MLP neurons of a small language model. Each row is named by its layer, matrix (up: input weights) and neuron, and shows model dimensions 320-383. Each number is 128 + 24 x the weight over its row's rms, rounded and kept within 0 to 255.
A block is one neuron, or neurons of one layer that tend to fire together. After each block is what it responds to, as a language model described it from the Wikipedia text at the highest values.

L2.up19 [ 94 139 122 144 131  85 140 145 135  60 119  64 103 168  74 116 141 109 117 141 106 122 179  93 104 104 156 147 133 109 105 103 146 119 117  97 107 148 148 148 128 118 131  98 120 140 169 126 145 133 168  76 132 144 129 145 132 111 181 145 120 117  97 119]
L2.up504 [150 149 140 178 150 130 118 142 133 157 111 127 106 152 125 139 117 116 145 112 203 129 141  94 119 117 139 135 171 153 156 152 110 156 108 107 122 129 137 111 157 124 153 118 123 130 116 132 130  95 184  93  95 144 103 123  89 170 136 108 135 115 140 138]
L2.up605 [109 126 116 147 137  99 151 107 105 151  63 139 117 185 105 131 150 134  89 122 182 138 155 133 138 127 103 124 147 136 108 144 167 127 140 154 118 125 175 129 134 137 109 154  96  89 137 158  72 129 138 109  96 104 134 161 148 130 175  74 104 108 129 131]
L2.up635 [109 121 144 160 119 122 164 144 131 120 129 149 112 146  65 113  98  96 150 110 178 106  99  96  98 151 172 161 159 128 112 153 112 155 151 150 125 134 148 128 155 119 128 128 114 112 192 158  88 107 131 139 122 122 147 100  76 151 154  99 156 110 130 122]
L2.up775 [112  93 131 152 104 105 119  98  91 118 121 144 107 135  92 103 145 114  95 108 167 115 113 112 112 107 205 112 163 140 153 139 178 156 100 123 141 149 111 116 139 142 132 139 134 107 164 153 146 135 117 115 104 153 114 131 144 196 154 106 128 136  91 128]
L2.up828 [ 91 145 160 128 106 125 142 132 134 159 125  89 109 183 109 146 131 152 108 143 173 110 159  83 123 149 120 154 149 161 158 112 119 145 125 109 109 125 139 130 125 126 127 126 111 117 148 100 110 122 132 127 139 142 108 127 133 138 145 156 167  82 115 132]
L2.up836 [127 106 116 131 139 116 124 127 106 142 121 137 114 102 111 149 150  99 144  98 157 144 126 104 159 154 149 117 164 132 102 164 139 147 151 115 136 177 162 106 169 128 133 131 143 142 128 119 132  82 130  99 117 174 123 115 135 167 150 119 152 124 171 141]
L2.up839 [141 144 122 149  92 132 150 181 134  91  79 159 129 108 154 124 125 115 175 115 112 151 139  95 118 132 146 141 162 116 179 128 132 162 117 120 159 139 123 152 166  91 125 110 100 142 150 115 152 122 158 127 135 153 172 165 150 139 188  54 130 137 145 137]
L2.up950 [123  97 133 143 106 125 176 154 150 143 117 109 115 138 158 150 115 104 171 148 130 126 182 106 116 143 170 136 145 150 175 147 120 154 123 158  90 151 162 144 178 105 144 137 111 139 157  93 136 119 170 134 157 127 134 113  92 156 108 119 128  88 155 101]
L2.up1118 [124 101 135 151 147 144 135 135 141 107 100  84 114 139 105 120 133 182 114  92 137 126 132  86 164 112 129 137 166 117 122 133 137 110 123  86 150 150 123 129  95 119 119 129 151 140  99 130 154 105 139 152 161 137 152 105  65 169 141  91 135 120 134 134]
L2.up1148 [145 161 100 157 128  58 196 160 121 132 136 122 103 166 110  93 111 105 160 134 128  86 177 104 135 124 164 110 120 175 145 151 140 150  94 137  80 139 162 133 134 124 116 144 120 131 120 105 111 128 150 123 125 114 135 157  92 129 148 109 160 142 116  87]
L2.up1354 [131 132 109 111 105 164 159 164 106 149 131  93 137 146 107  89 121 124 136 109 125 133 100  88 119 107 107 170 149 157 129 119 119 158 125 159 120  88 143 139  99 106 131  91 155 117 127 149  90  43 160 143  94 126 132 111 111 153 131 108 103 134 115  99]
L2.up1361 [ 92 153 155 156 122 115 131 163 133 101 118 106  83  82 121 134 136 124 122 121 120 141 211  72 149 118 160 154 169 143 169 164 126 154 109 118 129 163 121 119 172 130 132 101 131 155 149  90 166 130 122 118 145 132 136 134  88 187 106 131 166 138 144 106]
L2.up1381 [126  72 123 136 117 128 143 151 117  99 131 163 126 123 157  85 123 125 134 126 102 133 175 120 103 106 142 102 143 168 158 112 110 164 114  89 142 126  59 135 132 120 108 105 124 118 106 108 136 105 154 119 146 126 126 158  61 168 126 121 130 138 140 144]
L2.up1402 [150 126 131 150 135  99  98 122 130 147  87 173 121 114 164 131 122 133 147 174 120 135 129 103 149  76 172 147 145 163 150 141 128 129 170 107 140 145 126 123 114 140  81  59 152  93 121 109 127 104 137 119 155 166 142 101 120 138 147 143 143 103  84 124]
L2.up1493 [117 119 118 172  91 126 136 129 138 122 117 118 120 123 119  93  89 115 142  99 130 102 107 100  79 100 140 159 162 146 104 164  85 168 108 146 123 124 122 137 145 121 117 143 145 118 104 117 137 125 189 118 139 156 174 153  99 159 149  84 148 137 146  83]
Responds to: Leading number fragments

L3.up1525 [107 130 132 191 121  96 137 148 120 129  93 155 109 148 145  68 137  88 157 152 170 134 145  82 150 118 139 150 160 141  89 199 133 145 134 126 117 150 177 157 135 145 132 127 117 128 129  87 135  91 158 109 148  95 150 149  99 218 187 116 153  96 111 132]
Responds to: Word-start pieces, short numbers

L3.up6 [114 134 145 152 124  89 114 131 113 144  94 136 112 141 110  96 145 157 158 115 144 106  90  76 122 137 150 117 177 136 158 154 147 169 111 155 163 129 130  76 158 135 125 115 108 164 156 124 143  80 151 137 113 119 164 153 154 112 150 133 100 105 149 156]
Responds to: Predictable continuation tokens